Weights of a small transformer language model: 12 layers, no biases in attention or MLP.
MLP neurons of a small language model. Each row is named by its layer, matrix (up: input weights) and neuron, and shows model dimensions 256-351. Each number is 128 + 24 x the weight over its row's rms, rounded and kept within 0 to 255. Numbers have three digits each.
A block is one neuron, or neurons of one layer that tend to fire together. After each block is what it responds to, as a language model described it from the Wikipedia text at the highest values.

L4.up105:164109084096135168117149137107126100112162164104152113137109111124117144168142095116124152159157156130100135138104137123091167157074136125117135141112144126139147156143127113132130153094109147111128171082104091094163086141142091146136095141170173107115142144117149118136140135121111122120
L4.up857:162161154209147109131133159108128149162096171132139098131107165105120115120140124093117131107139082096175136154122117088097140166137118102143148125162133144157135096109082099125104121148166139100170097148130141140153094109166097117117099107162137092099143127097139094103121118141103179168
L4.up899:152091147170119137118087150108111168096168096084091157150095142120118142138129157137141131116135164133129130127125123134137133142089119155117125109077122108100141128137169109112157118139102128119141098122116119119101142134090141143104130121150143178084126143106156079137118128116110127156
L4.up1008:124134153178081130103171129135136172120117149160119142138140159166058129172125147141172099143111133173119134115162156113159103121089112110128109143154154087106147112156137155171149136149126143095162144180135144136170126114152172135112146127133103151134105120166158136108092125158158178145
L4.up1503:086127165117113143135178139154116141109124084161126151088114113179125121163102153127145134132164142146112068099087123102134143129114079150130161132094116128150139120129131130155140100154087127157144118122120125159148117106106093102122128100128113151111108153134163111108131097145123132139
L4.up1661:175128089118127117117116124196130127171176135194111171132114144132102105140109119157125169157104097162063145144133098107117108146091126104122154162107112118122129165119132152111117157124171174144115136133116109126167112150162139144146080126104122134142132166108143150110154168126167129129
L4.up1747:118145152114103147132109169157125169142100125102134158185121191163141151121141117155127157154114148110150120122148138109168095130129105123127153178130125129122112132086091064105124069085121142118144104113140109147121136131158122090164138090106128173109149126121121123108119132119144088136
L4.up1932:131149114144095172159082139114123134119157091109135190163124105119146181125122125114080107144131079133135130099138193128124081143091128124168144109120125123098144153100125091134139173117130158162140124115161123155092130126080127099102140111152106125121130130114118145130154091089123136108
Description: Mid-word fragment pieces

L3.up240:132080078069141141112131115177137155148149159119149112133142184109077122160089152122128139143155103110107115189152137125102143120154156166120153154135133115135148143165171153135102132100134142128178073143120159131125185135086100110093191117149079125146141114121124171171122149113127111151
L3.up511:125113117103135116114116142134131141133161141128092157106109127134133110122144139160140123144113153118117080137158118182104115121140135172120144155106187100117128119137139134118142145150136129110111121125105115091168104132146163136093126081140153148144134163122137109134132131133152088154
L3.up759:150112094105149145125174120154137131137092120099141135145171101151158147122147180083157177146066085111154129076121159152117164097129086087154155119139060089146084141144121153114105152183113093107095132141130123107129140063085102128108152136111135148103143105132105150108139124176134171153
L3.up765:162089077114164134148112103115101120133178122126123142116067081173129139102144120137130135122111112103130121119109116146142093139132133113105171162170107127177097120166135146124137122110098139150190108130165110112147114119151139072103138129147137158163152121080177159113137098117126161085
L3.up1009:097138088116168137116122103153098137137123141123136148145130176131101161163034143111126115152158141133120162152129122117133101121162116149124131103108183114158137104086134159108130139133156105112079094124105103131104109104165116134116116147187125127144174140125117172118122151159123106111
L3.up1117:151103137174119118090146108138111151076158129084102136136093142106130138140142127109119148145097135101128089131127109134118164135156133136121142125101143093106149130124153164146096148149127135142145134096136132133125142110140171132115135140087153141169137119100126110092157100125136125121
L3.up1381:114177171126105101132133126130107114127181122099138096127111124138085164133119117127123138148101111087102127152141109097138128140146168153124116153117132108155166121161160147093087127122120159083126130122104119121104058130113115113082148127120120121098116105146138128099103101124132117154
L3.up1494:148173142116156103163109117136106116090117185092141110130122160115136132076104084115108105124136147136097113155134150143135114134100095112124122120135156130156159132086105135120142114053115138156134098155112126124118104140155110113072094147109107109129189111157155124109184105133138104130
Description: Mid-word name fragments

L6.up1443:139119176125149132142119097112102093130121124121134170111085099176137096127143130120113131142148125107146141134166130112143130148153114140128108124113134142119071122139141154169154125079148207111164164156109142136119146095142107155078141178072096123142147128169160150099137119156178114125
Description: Inside compound-name joiners

L6.up1270:121129086124124142139124092142149133146129178113091133139149179131099105165112112114122100114118132113108139131143142147140116102083118160160161122145133176120121123165144120104127144102092118168100133119073116100156161116124142146133111126104114126184124114175170113152113142142141141124
Description: Mid-number digit pieces

L3.up406:126149133116116106106146128113166125122119134150134130135119159072135183138146108149122082127091142104124188115134077110091143099131112082089131177105116158132149105089105152156124129157141110152124090158112133105134139123116134102129148101153150136150173094102140135150153125110098145130
L3.up839:127143124162126150113169122167122129103155142106101145146137144102116172142168139154097156133158081149114133115165096089097142085093121142095147114107079132140115122110099138141124143135137103177177120138178157131124151096154090105144112118105127174155169143127123135099152145173120151141
L3.up932:124140151145146133128116126138147108129115116133089121084091123119127137138147200137159168141157130139119138090129094139119124093172123132128125139110145088137131081113132157130138144105151132108150115150131126128104099154171139110128136150161142146086135109095148111122126096148149155127
L3.up1385:113116096104171154117130082112181160128133128112118120142124149121136120136153101148146141123145109159126121137135122096165140161120100126141148127107096103156107115142130109122132145137115084144144094107162114097107154110146128091131119145130156111141095127153163178150167128130147148148
L3.up1791:096131129112089109108122159127137137136113152117116104155139129138122161140161111126156105105121116168107099114110123121163099135134092134069129115156113154135121161159147137120111135111134109104103127109175141122166069121166112154139133127138146182103095132159090089121150095124118109139
L3.up2008:126147160094100124106153132111151125072148115096173115116132139134128114124153198133143117141131107114102114122145115117090110134116107076102156163159168127146075086156150128139136111095107129138115085103116100140117142094144154095159158149150144169101105072145125106088161145119134163097
L3.up2141:134106137081145110105153116128132113092131142146170159144123116095130152158143115118138107133098119153105118165127112089131116122138121139083133136138113060132126141137122124135115130112105108145126084146150105110128122128138153141165148105115105092173171131109156151110141132145142137167
L3.up2295:151119131130135160132102119112149105163124132151136139143146117129123105121129149124119148135184121151097154116143161114134141115127142116120116102086128134097105084131185144135114132149133109141174116175136121128123106092127105135119116119109131121138100103201150106100125136081140114173
Description: Table separator hyphens

L4.up27:165114113123116165162173108161099116130105104107142152153135143112140143135134129158127071160106155128144125114149094120135100150098143149111101188128104130068087133138125096138088137120178142150112086145139141115082081132106096138112133148165145177161160146106103112196137150098078165112
L4.up216:127128143135139154136160094142151157131152118133097073145163134104111139164156099109144152152121133099114128173104077172119127144142097132139155145115117083137158134135124150121147132079194082090179125110135125122138102149134155152114125118117130151086134118116169128093131115130116135121
L4.up929:119101131095126178145115138156076113095129146091122135129089128123136163123152168101144151163089152160128119108139147117139124074127147100156176127107121136102121114127086054158118151151134159114113152077127106116142118106117072135174130152097158124126121100140115153114078122166139125165
L4.up1096:156103146139128105106144136150175138159135112120095167082168129113122120173115111092146162153075157136127118125099103156132133130124113112142127147125152117157077140124143151144155134161141138126120106143112130124104127123121150146118097135139146126139094106129071160147152157153138106170
L4.up1281:102112088120117132137179127143120146119130119079174131149130132119144092131116087125156109117106134149158157165163125140126110109093120084126157139151125144126130126138134121166117123078103115103117135092171134109145155130139122153193143165125118134118139159105101107169070103119113109143
L4.up1840:112148167143126180135131108147154104131122155122116101140128157092151106145152137117123124113116164144138127159162169119137119126162105157144125155124179079110100143126102145188143107121151133154125141165164143109103151179141099150164141121167170148130099118143086084180147141128109173115
L4.up1857:115163127153134116100153115082114131130111145118148109129107179109139145133144117113130145106106127151135141164146154110126142112104118097122162155118141131171127135100094104138127182099167122106118122122159175164106130110159144092105184135111135166150126129103087116092136104159133114118
L4.up2117:162122099094130136155159118148126155084129106137120108126130111097136164120165141102131096140092098103120140134111149145113080103129126102159162140128131090114153097144101113157110171173119157122107125139157123112133099115167118166127141127149114173130121077128121125105139120136135165141
Description: Preposition "by" in phrases

L4.up100:123119101141159153107129165142121121178109113115103096141089103129136158127139149138140154143142145119103143142144119136118111128131110117111074153174101107159133154133134146131122118134118120146155123118140135172200105108153118117111173126140139094108156124168164153145089110127095118128
L4.up140:121105113102132119209119119154131087122128146123116122128077116104148106129094151104147187160156115096136103127118104102166117109147166129147114129122138120144142112157113086122129137153124119155101145114135180125114187150097105084141131147127158133103136138086116132101099092128114165139
L4.up310:102097159156107124112084158122129142155128086131096129113082131109181106113143137146144148157176160168146132151130093148138092153110125118151119119118167117136161154130137154091114122138096132098186123130102151153098133119163149118125133120121164134101110131125123167091109171148101117149
L4.up487:133111160129161100124111132140097163109132133093118147114106138155111124053130120119131150139108162113129134165167098130155158140154115150161198135157092139133121153132125121168121168098099132161123161130091164176131165098130147134120142166096123123102114138149128106131095146160149181153
L4.up779:163112149097134123134161142161128129112142106120117114102139094133122147132162170141135146147105133087143163157156102166111121132137118130133095135096070119133129132138082154125154130150165141132139102120177164106132086104120092144172121104137162147133139105130167122122167137142141085134
L4.up1385:173128134122173127162134141139134118109117153145126088094100123103174147091120118080154151141086132102120127190156132117069146074102146135141072135106123096122129127116136123143123119139104137119109167153074155092099143133124141110134145117115126126149153109130181098114161121096125118146
L4.up1501:059107174132128168144130104132150148095095096122094142146112105118146102124104098128124149150164107122129121116121154127118132093123082109132159110116088094134141153158128121149137134107140103095106155112140140170142120141115160117157095158112135105118109121112126117080143148152135112105
L4.up2134:108123152173138125140145163174117178123118148148114090144108118097127173110151116115134149115117110093119144127115145088146108133071125083124135121147126138165111173140137129127107113120158097146116144108135082110130154138127116117142146175132131139090127145117118128138165129133092120111
Description: Mid-word vowel fragments

L4.up258:151096122089123152157115094075118120121161133129166138138055149116092141115121142147121126128150148128140089128143141129126140130157133190108099134093121075143110164081116111082132129109143134108128160166147119146123122122150149114078107106137156139120142152120094115107119118089156102112
L4.up320:117125193120125133112117105110100128089135113152133113125157143130105140114148096155115102086135114137121180099122095171165117102116123123156091129123116116127143135118139125135131162144113137128084137163131114150085174138107121133106117139147127126087082134163129166114122128148139138132
L4.up362:131092155102140105120076170157176100087132070100116126129159099122150151137131149144144157125111159124136187148123135108143095107134109123128110125128174114143116070119126106116129126098145164111112128142132148126101133153132149132108122158136107142121137132130100111157118103142151151143
L4.up538:112109149165144144130126141102138161097163128145125125099136094126141093132156150123117125143133142102154144116135126104118091127141097116096131162135136121127189186084135130142112105157109104158141133130096121106133099145179105133116147099119137139084147087140141119088137127142171140071
L4.up1292:142153122114153169094084158122175125110078158095098138136156111082088125117151141133133171117093130162106118094121116104137114116174150168088113106126167106148146139116114122133171154160128159109135167113131134113114110101111143142104136153078118114139120108142123154151145086110141165104
L4.up1315:121130134067124144146098113101138129196128155148112125085107173102129138147067167118121078134112094103134158132139142120119119119117102134126082094096156109124146120125124136153100120192112105134145137149155141072140090142127127089152120123156108131101148134104123101141119094141108110112
L4.up1862:145086108126124096115126158140157165145095134129187134130088116114138126133127144123129131121141112140148116129105108135080100141137116140109118169141104106132100121134115113144155139108153086143125146114086152109094135113091166121109140125147098117133127137148159146158129152090119147111
L4.up2162:112158105147130140150084089091127174145091131146135109128125132082144098132114137162133116146179160125117127078186151116133129156140107144130142117069160157139120115070126118159100142137102136107085152118131121129150159075098126118126112166126122109173113121094122099166170129106110099116
Description: Mid-word subword fragments

L4.up218:155144132141127143126089161185122133129118135168134125130139109135175134132120150124099124114138108130093125110105151115120120175086122073139085149087125128170124117165090147103089103153123140100139100140137132140103115135101114142140141133108109188106138132132127133095159086143160100116
L4.up535:154104138137189128127106113120150149113095160126129119138133133126124177139125140133112101133156122120092154103090135169123122132122150106138132124128134132158142139159143104145108144099115134120131128133139131092116146097120133146137100079121150178129132088135105134129091081112091146119
L4.up643:136105111134114143150132126137114142095146101140123125137160142115097156151133180107123134133103116113147138115119149113125159142125058148132117110083121080156117159130108133110096135143122133120136119139124154094140120155098111139147109103113136118122171151110129116102120135112137139155
L4.up654:122137137115157124112120138135122140156128126190126116147143103124100157137151129092134149096067119117120117146094121154106136147147100137147131111120126142132111130094197143119048122128161158123148071123168125138148123142124085127082154149174136144153140126125081135064134138135114085143
L4.up1034:084124162148140169109138168119115141137132136100156117140164073105135133127143119132092196124133096082116127145114107164120135111105129143126104167113107089122145167139131115132114117135095190096140134156147158162131161109116199113155119115140124128119114126110155152085141150125102097105
L4.up1090:138145119108111122106120137144138120127126140142099140138131134134089129094153172186130111133109142100154145134128135124178165127118138139140126131123128151099160152096143130088124107115110151114116143145167125125091116173129097133104151131113123178109114133197091116125146123121121143126
L4.up1268:122161161110118175112132194151143176155129149145156159126137163132127174142139143129078128146128087140141151138133117122141098127110128173131138145105166108140080106123154120110083091129176169138144111136150092120177128128125143097123138125122086182097106143105130083117069123120101098173
L4.up2154:135154132122148143152109102133106123112116065149117115151119145149114126164131133096121128128125119146114137113158119132127156124131109146121088148122163079138129128177155136147088122160089127107103080093134121115092172162134132139148142127195125161137146122120117093123094100122140120099
Description: Mid-word continuation pieces

L3.up10:132136141118109138146127153127135154109130123156157129103110079142118129145107099087131125105127147114161165080081139158138159126141113112100127128114184113104131080144108161119115132156113142161147144101097121080104168091115137149115126143110094158133142139118124179102115166134111103183
L3.up22:142113137126149135122145139149183151140177121095131114153175093147147120158147103115125147192099154069155101169196108100142102138154119116118112111092141122089145092110120167106154107120148154116141109155117114142113152109112129191121151101146137156138130103113126105120147106085117146091
L3.up1033:101100145116133177111130126132112118095133121093135097127083129117145126079112128099150152156096146091161160109163111118105125156130114080129077113161117136137079126138167122137146120134117085092162142104166129073118124134097127122164105141114152072128074109124121088087151130136117158134
L3.up1321:138113132154113169165146151162110126113136110136125133133129130168122086086119124138107156145107158167168155164141107137155135147154097146128160134122120144144125100152146128116137122165136127144144110152086115130115154087117118102153123127075136121094105115161094149128145140126097140137
L3.up1585:159109178164115118120109132146161146129138109148128150122135122156132101143118061137154098132119124124135114118121116176173124145155083117065120163122144106102120135112099164160092166149156101125110126110089121167121064066106141123128155144093125142165161127084147168125114114121144114134
L3.up1782:123104125123142139159152118092104089139116160106159142155105122124134141115115119131165144147102139115099129132090160141103140128113112110098155129110113100150088145098108109107122142115123096127190190100160131170100144127099124139109106135113116180092104127149089141133160141124142153147
L3.up1993:171083128109183128138111075140148155121077131123115134110117152155120153151143125180119142188082127160111155137136139109155096146109138154109123113125117164117091109172116155114116146145174167121158161154165131162139120130145129134105164096121158129116097075143114113109106126095119102119
L3.up2238:124141168144136109119155135158147104149114117153086113130106126135150101133114094107123113120147136102152142159146121122098112129189103099113148111077132141175119104160138110176154171147131156124097150127135150114112147065132081102134132124140120109110106099080085128121159162121119135104
Description: The preposition "by"

L6.up1555:120152094132111121089109142123117122125144091114118179152117116138137102071129142093158140165137115119093149181125127147109107131143146122129168107114129136081143136146129106110081192106130096090153146150100080164127147162123106084127113122146094135090084104099126138141125108110066150092
Description: Mid-word fragments and apostrophes

L6.up861:119164134155114133137122119138133107101159108147119172142115166120121181160167142083122066121132134133144100112132164152116152155128095129159160140132114142107088113125101143130120148153156137102140106123084069124126107092063092122090140139150113204108112099141166128148119150139150094090
Description: Mid-word fragments, table dashes

L3.up547:128136127174102146126161146144119139149110109118146140168144127095156145113087114128155107130129157114155131106157144112117073097111098140153143095128158103135139114154103149172121119141128147104120173118105127113146146146107154127110098143164119118145125170114147105136135073144091110137
L3.up709:110114125122099150154120131121136096118100119151128144146101129105144132084124143132134129082105113138160094151131164097114119120137109094140118140117135115096153141130091109129117172168119107147135136106159175104138134133123136154109151119143124161127139110149171176120154127125137121133
L3.up848:100131166179169122102149121172167116142122096115096132099097154098145184138086115101117166127154144082144127114141107102150131140077124099149109123117104124166111121138134115156124108143124133148146120128129099130130139122172111147156131121099110161095131160103165098122143149129115136129
L3.up1108:080110114147118166148122148167119101153102161101076085123076122098151147103118128102189153169133096142132116114080159076146113132178124153163115189149136057136120120131119142147135168101104070120122180109136173150138120137162102126113109114140119114174127120134149144090146102122120127077
L3.up1429:103091136128180144146098129155154161108121113123140108167138119109118145120090132129175076112159120128115101143146125157128082076135150138130174146136117150189132129165124145162125131119147129117147106106139158127130114127168109135119147105133162119127084156104145107091136132140163121128
L3.up1599:122093097105135140121084140117085132139148080114102127129120158103130108121110167111126147136119148132118145091126107119148137159147093121153133131106147101122147156106089120131163100121107094152134141119044166179131145109154139151146149161164095158112136117138117101112127111130118119150
L3.up1790:130148141158155154111108160130128125104157130132152157136151136104118129098137175159156124108080084124190153113133150070117124119096122088148134148086181122095113138127081108113094116146126128141120123111138152092081134137098147144097118113097113138120156089105160133114124151091141091098
L3.up1890:127152155131126093157126130134091154118139104103122131128107136111162127148161181123151113135156112169153111146141175112125092139087130098189077120130110114168111143176117140150129143154102136128117099093143100114106113118133127135095155147129136164074103120145154149145133134151122167137
Description: Second piece after short stems

L6.up1301:160100151130116128113134108142140111134091174134168112163160149143135135158132133116156077157149111131159148158121141135127107151100098121102175121114129130112081132097071113153136121175115158106141101103150113145126160110111145157113159163081102156118147170155162130136106091135113154120
Description: Table separator dashes

L3.up14:123148157104131122086145120110145100126134164119131131132109150139134124121168116120086178129122130117108114095135175116126090143122130076121151120068131109105110170091110107136127146109134148186096113134161081116100155140148145163130135122152138118085108128104133135147145149157114107117
L3.up454:115141141107116061126138129120132125127115163107097101144116146153098081086198104119113117156150124107128118159077119123122136120123153110154131111154066119082135128105081113111125130120104163096185120103156152130183115122121153120108118129128126125132126149131154106096140108124116181135
L3.up526:155129156124125154105118171124116141151196143131111161135094085149146145104131150101150123125124160114129113131085127144122118115153079113109151166118100096114105129119156131072173131132120106090113133145092124164130106147137157138130101101174120107128123140136121131154094105106112178120
L3.up1237:111112155144139166135155104147103123112113146148121119146113092138125125142170113092106139123084161146126129112160141148170154133135121090132088136130145120116124106159123128117100124117114130109107165090130130132124152109138104157131115165185070142132111136145144126154150136102134098128
L3.up1286:119109163099107157094121141107097137116113096136134167143124134121173146114088183107132123139133142140134122134141125098175127102131125101142141119113119161108142161133125112121107112128126114148130100114100142123118137131125149121120169121153111129078112163125093160107131126122148135115
L3.up1403:158141134113171104096125136107081147131122151123101126149102163153101133169155139142113110129101131139098148120087146148161163154122108146106106103155134101113104153115053114100152159118107123121115113138141133092128137119150144137139139145096140099116139147137132169169105096109118198132
L3.up1453:152139089120193142145120119152137113159111143117103186097100140127161140112124097140157149132136130135081149161120145133135155146126129134107147143152158108142129122107131154125163139133126102126160107105120158082090118108133113130119106133105118101059126077111148119108098105110141113145
L3.up1641:113192177131160092139110134098116071145125133119140142132081152098118093125206149104126158116145108127134121130087096158101115128169129095128127144157134123134133147109129103099168102135094142118113107116136129149087120127103146133092105131110109103130113131117097142147114115083117175133
Description: Mid-word subword fragments

L6.up2085:142122149128138094121180119158149177142125144110146106150120136130104163121124160109152110127108141110114148139160147187135129141125144116171143138103091127123172094136069095115097183118122162122147129090124151122091128130136135142159139144112114087161142092108104124128122147159179176118
Description: Completing fixed phrases

L6.up495:132131097148139170111142110112119163128122092130117141162088081136117111190132110117147131110140116161188140113154133127127129114135097187129101139106084148154131116122133123133156105159131116129110125051165132092095097120114129171097100136138125154109122085109120131135129124112101117124
Description: Mid-name word pieces

L4.up354:162167186114114110140111101121134134137108105192167085131143161093108147120150134112118125118132144143115150144169160123097155140094099142153138162135117131107131160154149146137142162136089128126109133085115146138154148052107100128138124118141115136120107102124184152127109147105117142134
L4.up648:157155114105118143111151128141099128100110158118146102181156154120113158152119140102178136133127138143128127124118148123140119139132130119114075152076109112121135186101175106210122115091078124122153124115162109078136166093130129163153094110094131112126092135137159145166144129122089095151
L4.up766:113121133131103100088154156083141093135148136145154118109134166136154154130186119150125142125157143142163132175119148115117139153129135092115084105125108155138105124139174095130154088090130109150100133126116121142103126163142129170134152118151157176141097118113137084135173175118081164128
L4.up871:118153168176116159149180110110135124074099152182142148162149122125135154109194113134107119163161138090155132164129133137151115132118117154123113162139151124123151095153154123157179124136140130138147141101125190116114117128148170091108129157143153099145127123144162128128206138148103128149
L4.up1463:095136139108129185151121109123094148113172155100171165156134114100135118157130135142122136107113129119122166137131144105104136143094168122142101134110120133109129146128166107119105150118101118070130157096121134109111106101125160095145066145174160087125141099129120137115160124126116140097
L4.up1540:136124087109131169098144124147161142120114159130121116145128166118159126059128112176139131137102134081137155103114151126103119096068132122121091134125108118111162093151146150143156101135130140130078095111109086125127147136109105098144143088172149151135078104149164127127135148115130157104
L4.up2101:161128108140135113139101157115161116119159120140135138141133093121134128119149113105117156130126132157104113133149138089113184120077137123122085116150132137074130118168124131107141137135149131120081152155146099111121132132138151080089133071106111147121132105101152116106124113109085141128
L4.up2258:117113167122109131073139149091106115114146146155144132148097153121150147180179166140106113112089101100114104141151155113129180161139144108145138114118131116138143154080116132116073146142093142159132156137090115171097158153142112124139157105122180160124147127182143156115174091149135095124
Description: Hyphens in tables

L3.up215:150176136088162112174135156168125135097132162087121127097155147100093157111168137110167170150109130131140156114146156129135141091131137128108136101124147110156115127138129097121136151122147164108115158145131163170115135153150155128092115118108142122121111099128134133123113089088175142123
L3.up323:114133120135128151094115154112131163155156090098130085090128137173166163146123121108129137117116126185133113115126112118127135111129105154103160122114125095110131127129142127107119134132130122103164150112117164111072135157086122141176155125125128141120150130124133113135152163104147153134
L3.up400:113135124113106136158115138135106138116123137123107141117132133109101092096086118115124123154176149149111152117101129129159161106110130089130204105104158126169131149122116126138102119140137125171141112142177101089151119147078134156124149128121130050121149149103134105152102097161113171096
L3.up543:148142130134087163168113122141089124098160102109125153118117111149154117113176139106141176131153133145099106115095153157095151144087107138104101093138142133161117112137129147122119115123077100123087131155148110167124142106139152117119174120088154149132105150137089091136113155089150139093
L3.up736:119133116091120143098138161164105119147115134096130114134121120136131139089141198117153097100102124150114089110111126108100090130138091103118105147141131148152114119112105143147171188152098107094094096168092140157122118162143132114112160151120146078163126127124156161188135095118179115099
L3.up762:147119120123112092124116082118146129072141144137106140139107109115123146153174121176090170173101129193146107086108152087173123138106108166139093155103077108140119119131118140135133143158104162128116124114077093106151139107165119123105125125182106092102111187156181165094106138097093110131
L3.up1352:124123155130108153142128145187142108191128114118130115107130091104106121098133171145144158132096085139136137144109131125120152129060182169114115142149078140123173108120123146110161132128137176135113126126200166124089091122110100119090129125102136166126099110121149090134152127146123117126
L3.up2053:122077106161101145098153124157093152144110117136164161111141155137103102125116127134124077118122142131170075115137107159126112086099119131131155121098119107164183149171149139133095130135185124155108146129090145136124098132160155134112141156138104111151140133172127157124136165128120151122
Description: Mid-name word fragments